From a checkpoint of a small transformer trained on Wikipedia.
Training: a variant of Muon for these matrices, 5800 steps.
MLP neurons of a small language model. Each row is named by its layer, matrix (gate and up: input weights; down: output weights) and neuron, and shows model dimensions 0-255. Each number is 128 + 32 x the weight over its row's rms, rounded and kept within 0 to 255. Numbers have three digits each. A neuron's up and down rows have the sign that makes its largest values positive.
After each neuron's rows, "raises" lists the tokens whose logits its output raises most directly, leaving later layers aside.

L4.gate920:147150140070158126135140134134164091137194158123094128101133126126113086102136154198142150098116051116168127186085178153093171148173108115167090126152077149130093123118128128093195155137115155174097159146151101080150241183164125133109124148088135130104144105139172120126078126121127160123178103175137064162096111103119090062132155194067176147095112156106118202151121170074101118124090055143151119118129064180145152110119151142106108154084161113134091148159145117071053128146107146138167077101134187157172106092161157174098154124137118076112160154152107148087117128112166148140151126170036157124095096142164162133139069180095129059118091063129116103152132108121096124167143107149134087163145096133107141114206164147171145178133122139125131106164178116158073086120121157
L4.up920:187109118103112167158134089098188115135097132094170121128118099165155069113199147120159172135115051098133072113145136165108215088082122134134092209133131140094105125049100149170147149137122180156145109155139135143111144165154108154132147129145071212066123173112174137063075095157128196117190137122074131124081132110116113110127116127117071094119145116108068138078143147105144104074091163161181081133109161116169142123110166224103143148117138137159132062194157114162062148112131114073166072136125131138156128091159168100112116141105152104118119134154135140145122150114168189113151155163104182124124140152154160141131107091095153067141110111165137167152131105119139126132147135164092105126115099131091121075109116082170070128186161066097090061146119094121066154119083161
L4.down920:134185142092112117128100107185091140129156147204196089174123150170176050098155110156141069129153123094116128150156103132072197183180111030103146124159164163136161131092113121093108124164141119148141120136194154145138072100130147113162116101120220139166132110120172100128109160155097128060085098143149109128081056104099097112161054143096149122142120145164192149083151166100155077108137094152119117142124151114133138142096149170139097104110173128123051166169160089098136065080134120129104108111170156174109139128103090143108074106137115062178156104120116103137126122108093152090121058134105108124116175146187134143122109132095126112138053101090141102172142082107147146157169150184120163105100153176158122116118163100159127133143126168150115135136111136116138122159093136
raises: "n", "ian", "ally", "al", "able"

L7.gate539:093086068136109115129155118123102102188077147095087123056133127083092099152140180167221175109161127136127132118167164145142117110134129144158148146170140147088129106152179140060171112132158130125158123160086108125098142064119125116131107141113177136097132102118094070058164116136161083151128106156120154142081108109105115102177156102111148066138130124088101146139086196127153150128122103088102159153156120147072157111141128119116135101088116153173164079125186122121159125131172142154126188110171116154114137125119092136117159061099164096098137179066124131109106142132151071154105122157100103135118124201168131162174176131165151098183131093128158109106150088101084180171094091084118101104133169099084123143100134145153119136119112036086169120117113079110184165116117165
L7.up539:105095101184115143198145164114139131161072133151114138053089106074128126122098127101218154097174155093111131153128122142170148098143152158133136151159124109123102117197135131127104127162153112185131115138141132121121093097110099106115137131127169156070173119145117092075137052137114092116090106107107184171103137125129087120158136047092125061045112121130105194142108124128157123166109055142152137118120144156041126092160152145087163097088163111204149096110161104157122122084133164078131176080170130130114099162154090095109163118140187139150171106125106132083089116105125121163140087100073127096146105142113196119178105201138079121173093104103134135091110110077099154139109071094145126123194211100109166154149141112118143074136132054060163115088102111156153119146120145
L7.down539:103117120156109184107123106137154184168130147128164119073105074168120074150117155133188128083136085177138101140125168164109130153167105116136164096126134121105115121135146122175076075117124133117108134095097088136118148045160146112128114135161107150132168084131118119118178107126174077086066159144141143082138089154182141128153170131115197074119097169173089136166112067148139093119127173185105161146175161162142120135039128107149089131143128103199104105132101091090124175154172196168141143081107118087128104147114079105114137103110178141107116130120108132113110118163134067100108146164082124125121098141100137025113093151158112115172066078101123119125155110179123096141113130095126094131101094126102146192129145175145108087181090117084239069134088181164159081136138139
raises: " on", " On", " upon", " instead", "On"

L7.gate403:076124114114126112114129083130200123120127105101106113076153086154105120094135151140157064101110109097086131079143140099152079145148165158164119120120140070063173173148156193184164117140138147122195099115134166131183158181137060163098094140119116137092153131147086146114111113148104085140122126157112125076160126189133141111112117162107142146143147159154135124092144145079116080141127077215086110099194128099139123060120111073099189137142157118166105129167146093138124140110129121090158116139145171125188089151110093158167120069147145092125122111136155098111144208130103074171039131129114171156090118131175131149180056148137068187155089134084140117095132122047140174158125150146149095107135172110151071076142109135148147079151179087081154125127179107152153076123153071
L7.up403:142073138231135105098103113123113189184102144059131091144111143197124132072104107176154125120104139154146082080125131110132126158063163184161145075154148168150079184132155136136164147072103158092127151132189124133083091119116076148115113147138141176102105127111119118143167127113196157128133103134197180126137191188171128103129087114134138164127106128123099133130124091079180085167133085107167133114138154138109108137063125098137127116164151135124099119130132148149165093150214115139144097176114133081185174136115110075075107129101161132122151078117082155123197120114147027144097145136172145104111171083108128145147138109069130161145202119121128158121155187084103107119060107146132126063080147145109145113148136121148156128110160131082111159153146124136111100178072143
L7.down403:099131132159092105140109102138201163147130161144091141206114118125138106106137070139118108122061129138072069087113068123091120070099072127126147106141086128176036149135153178152118152123137079157143149137158091086142115133117168141145102137133124190080141167111162103116141155119152083200093107084124116185140173118158107088127090105120130112155139122059180121092093169095108119145088132190149130110142169118110099162117166074176203116090092113120173168090157088115207089175152108131172125143135149095139108129137105142099103030161149133095143106111045068154120157091085157139109121124112146114157094140077132169131104108129147158180132132141180124094123119095155168145079168140144116198087127183123110060135073115158103154109111128116131136136133163115127103139120126
raises: "ous", "ative", "ator", "ation", "ary"

L7.gate86:173125077150079100182114079159145130105156136157113076134118187079139107166107089122089131093173165153150111125164124144170113164123119173158121130097117136186125117146161173089087141087132180132152112162132124177130105101085131195081157066123211107169147084121130135057100147130149120101131141149154127177148104146138168143094107081171138068146138159103111131136108124119095127123146107140110161134108189116174110116171107095130117093108126092175150123101176138152116147115144160110092081156140175172157152093141146125148138144172108187124135097106168079145124080130134112098143100056112130112093133078141208157108099178170127076149177146208180130131197132136079123145121091137196073158112126159146091152177094146078091170100131146129105189075109123141180062090121118
L7.up86:171069151114138085170132102129105124075111153108103121142118116117133122182128098084081148114139123161139121103133095132091113134107166146124107112118159115165139096121172141074108097165083074133142092149149156185149099104066130181095109050139223073119130163155128145041160197126111158097106178116115134202165180169132164107083157079100110125093115135088186148118124096140151065099124128187125115152190130127151123142114124075114089064148153119138087113157148166165124137078110166097090111128099131138119158147115107087091112139216141207105111105121160102176139147129134111075127158119144087090134126081179169133143125135156118108137100128177184145085184152134076124178116111090115082197116127163128078129094122180096118114157118146141144179062099075084179079085098152
L7.down86:169143126172090099098142137105098132116113142110120114122142124095153042111138116161097167140129166130135147087059152148100145155164077142110101128111159115163154117087128144126092141093094146204083173111170108197202147137087115179096115125104216141150130149115135110181079104084141087070148153140187121104130185142150118164113117067106118111147121163135126110090082109086069143082222099161100092135184148157148140155152046102132160094142118112132100140050084099148092095147129156132157087134165105163141204196197085174104152115136162126121107136118127051169142122144146143110138117117148147086065150117098199140124102078105111151120201161129082165094142129142114131183173151182155162116097142089134123137106091162111138140129088123104121165115084118179166120114106107
raises: "lain", "r", "est", "late", "lac"

L7.gate123:137180170119079115093142125152098086101112106065108093121213136093089094109087152132158135074135089174163133125128124114086051167084109116140084159160149128159121120095163083137107130098165125139159135135063120125087172130129174132080164112126127130122104105126166133094166115109101134111087104166091122186117113163114072092154171176176105091110096133112110175151096070124145170172129096109127138140117152082146153155130141131125145110126167129142133102095071160143113096118120124173127169071194131133086107143171165143124151133063075089118132021155077096097130072124118182106143143182116124152100167098159146120098103146160143188174187142174083163127186098140059145155056145102090132051147108128096127158143099143111130138087188087111129130082139114080169107118111098
L7.up123:172135173116084109128088183201150144139139164141133111106102195112076118101134144123158118101118134192196137116104119148109068133116114121116060131104131149129073107122126093187126118169134122138123164177121152134062169157144121173147115100113128158131096139056121141139150153124106182123166155108087123184124085165093070109126153156102126148167109084123132091157142173080102181141067130114147154153126102140162133114189157083093125125177210136111112155104098133120127092110103094099123162103168117093115093109114134062148122137135110216188105092178086098122125120106138120106114134120117103134099112111100127126134109133105142175127124153207136197135109114096125090137097094156128111136101068094092051203131101107083103081111174130150105054089125195123129142161119137
L7.down123:157152109135120103172107187151111109124165115100148098167136124092135151061071156133152126105104051152125099158090134070162132200139099079136167092166134187158079173148133084085061100127114151096081088125139183128143208152138114154105145124138118110133115089168115136161188100151154150160115117085119110090151218086127113136118134117143093124115063148091103190155123056134118107097144165110103156128123126087129160092060141170093162141167130156193141060175135110168114107140114072137110093126148140232026139094197142085117185122117128144137134107061088130081198085178094129108117130156111124182115197131101175123104112128095211105097173184149101103069129164117146175156101157116163125101173139127122115142123143111181176152100134153108128109135133126109191168127111111
raises: "y", "e", "ies", "h", "ier"

L7.gate89:161055137108052035157123118108110137163184071117167148142100177162135160158074127141090123097167124123110109150116118192086124125077150137178136145111148084128151159110149119115156089129101139142158076130115093155118134116108140098154065085165169172126109086123150151192098102077145127076152113072138073125132098146118117168130103069149090088171087139153145118129091123103128106187137115161158174135136097120173177125147169089059082094142126066139105093070087120180114104148086048104081168101084126147103150145146118127115117142090148085169158113128154102150138118122151079111095149087046115161099147153088098170162123152092149141069134138174132065182151113108130098177027149104163124177117164196073167091138091137110149122149173148107099143149159098106181123158094090
L7.up89:140072101132111092157161162107155131210148093052092110153100202120109168179115078114144102091180143148129134124161134108140055114129158096126112115099162132085111137124149124091127105100107152101131166183169137210097193096105101099133165136158187124092089108167149173167150110124127134055127123137095014124162136140077152133112122086127147080130129180172144089161111117108186120098182114181142153134089111108135119161118109167093108110117146118115104066106088199170136114098126082116167139126085148126135127128093172122132113140125186160175128144137123168145177132105156149124174098129099162138114108145094111087150103102136156147159105094178104075117094117070072135107175076079118104133077126118109132153127119190162164109129139148186110141096152125080116105133155117
L7.down89:115106195148133163123124110139194161081115139127091137154088179194141078122141087129102119127152101062106092167115169127119132067119120125125127093169121173113083122124135161137122147163129126125125110123084074091116135107152113125187150113133091160112107107108101172135171149108112102084114153069119196138139128111172094106170218136110162157116113143158134119124083120046122098113158161120070154119136101180154131132134121159209147136132106126107098148101099138165103081097125083123076152168112133170180114154116121116123143159133153217072151106161075170139129092146132134101093160071116174096075223194132114070132116114103111094116150107124146123105129146162123155152086178065096164135099112170091153155109148156114113076137146136093137178090071116101125107183129055
raises: "nne", "rd", "rt", "late", "lus"

L7.gate2164:163107116088089108146160139129103063088121140127127095098141123050100139092158130135149103110109151142115150127125110087132099123132103119125114105125090128081105152120109106126111120139139135113125164097100110165108175155056118084115120165129158064111132144114177129126137130160155169116080186142139139158201181186079173101127136093136171136143080156137219166125078179082103141144058211124098130108090141133168101148163090206159149122124137134091101141134134120136103147153156104172053099135074144181160170094143156103126134111116097114067155207150157144170182159101104138183186127121142123117108095133147121166110113170117089092137179110132145073101174126124168112109062111136102133119085068080143076176122126185083129090178155118122114128156054172064131171167119082
L7.up2164:176144131144058120136155163078121125055150117155098036102100060121140191072192073072113162118132112102161147150145094179154115113154120116173089073140117126118140146134171058165087148155107147134119146138149117152120141085129043124143136150136185155139116173131139092059126127109083090174072183142102124145183144142126141125099153132138154094142078167119119111088151160141164107141071121105113133109177165082155234165160110132172172107160143106190110168203136148128143170125152148124108069094113134108114065168163159137082153138111082087097165110139144111107120133082097088148116110128127125095082085098086124173157128141192110094124138129185144125178163087139117166188099089106193135148123132107106136112089166144113140080117154097105114117189109164088123150071118163
L7.down2164:151106124173057091141144133101024164118147155136130134184150152102122073124104099184092143108146168095133134113099099133065143141086156030134136106155107094121104138073127150161080158084134164151117147112118093117163178129042064122199170064152173142115139176148108085138050057124123126151143111100092128120117165138117152159103141116111075111177073102157151116136121173107137159136093152095102105142131107157110125146105088094167162066159120153043123149145079106120090144212123110086134128139127114172183143102123106118160152135152136045107108158152127216164167173129119103167133184083171142135173150141133087118109169117153097149145103141123180158055127055108081105168182141110121134082127113141068156087143106089130103150086124105134188126158071112166171126130155135
raises: "lain", "ay", "li", "lay", "ati"

L7.gate259:135101150084121121136125090146167130095181123179131153119105144133124144117127187161157129134175147158114128095097147142177037192145077103168042107081159143126108155148167134096161117085089192140156093049149079144173140142150135150140100126134175151181120123113166103069110139151149102155172143175098152175131107091057156126060160124082141087106142151143132111119111098176096168157104113110148107152128131124120177140147123129176156169101129168150053121170153102145088110053143121125110171101149103113080132130109115117120164085123141125098147112122111142133057127128089164100169168100113142142059140123102071076133179152149101135135132110128063122130162112153087177087137144105179119132160141170155108132113158077096081155115121055125164100110072149136151065108080180
L7.up259:117107125163144167101159099149142112130101095141125063149107100101089175102149139088160096149117131132191116145117120093122099216129115179165084053037162084098102132107084098062154130123097126133114102089106128127139133117195069126102129125123132076143093144100127102108081155123164138174140138120115095150076130137119124139115134086120181132173128184139154136124149194102120160154087130080130124097116153114124094140165142124198116143082135177100170106147175120155070127130147154208093145111152130103127106196106150069113107134125161178065141088120075144096118098132165125133128181183112078123086109154145149142163136151119113124129146129158135170193155093132133098168115198168143116118150119140151120120122144156101129137154142136106114215124080081155104112072155138
L7.down259:130112170149168170098062134153166125124151117145120141198096166114088147147127096201099159160172140162122176138115139088092143164121164178148156145098126161163148109131150108138160136156098142192219083135206122142138157126116109091080078101170141142141169108121143102106169146141184130133142120150126071096085142130103148161178130136158072087106063132114140105119128127144150081140076115125135122100170179126127104115107115081172141163091093176139088123165059084156144082174130164176141109151137033131147124112073120150140123132158099177184083114099109154126188098110069150103138182159113096146081117088124121106122135114124130125120134179148091095120120133156083036134197143183157140142136100119142207055096096122141144130039125089118119138108116175140128122099107065
raises: " minutes", "rd", " days", " km", " hours"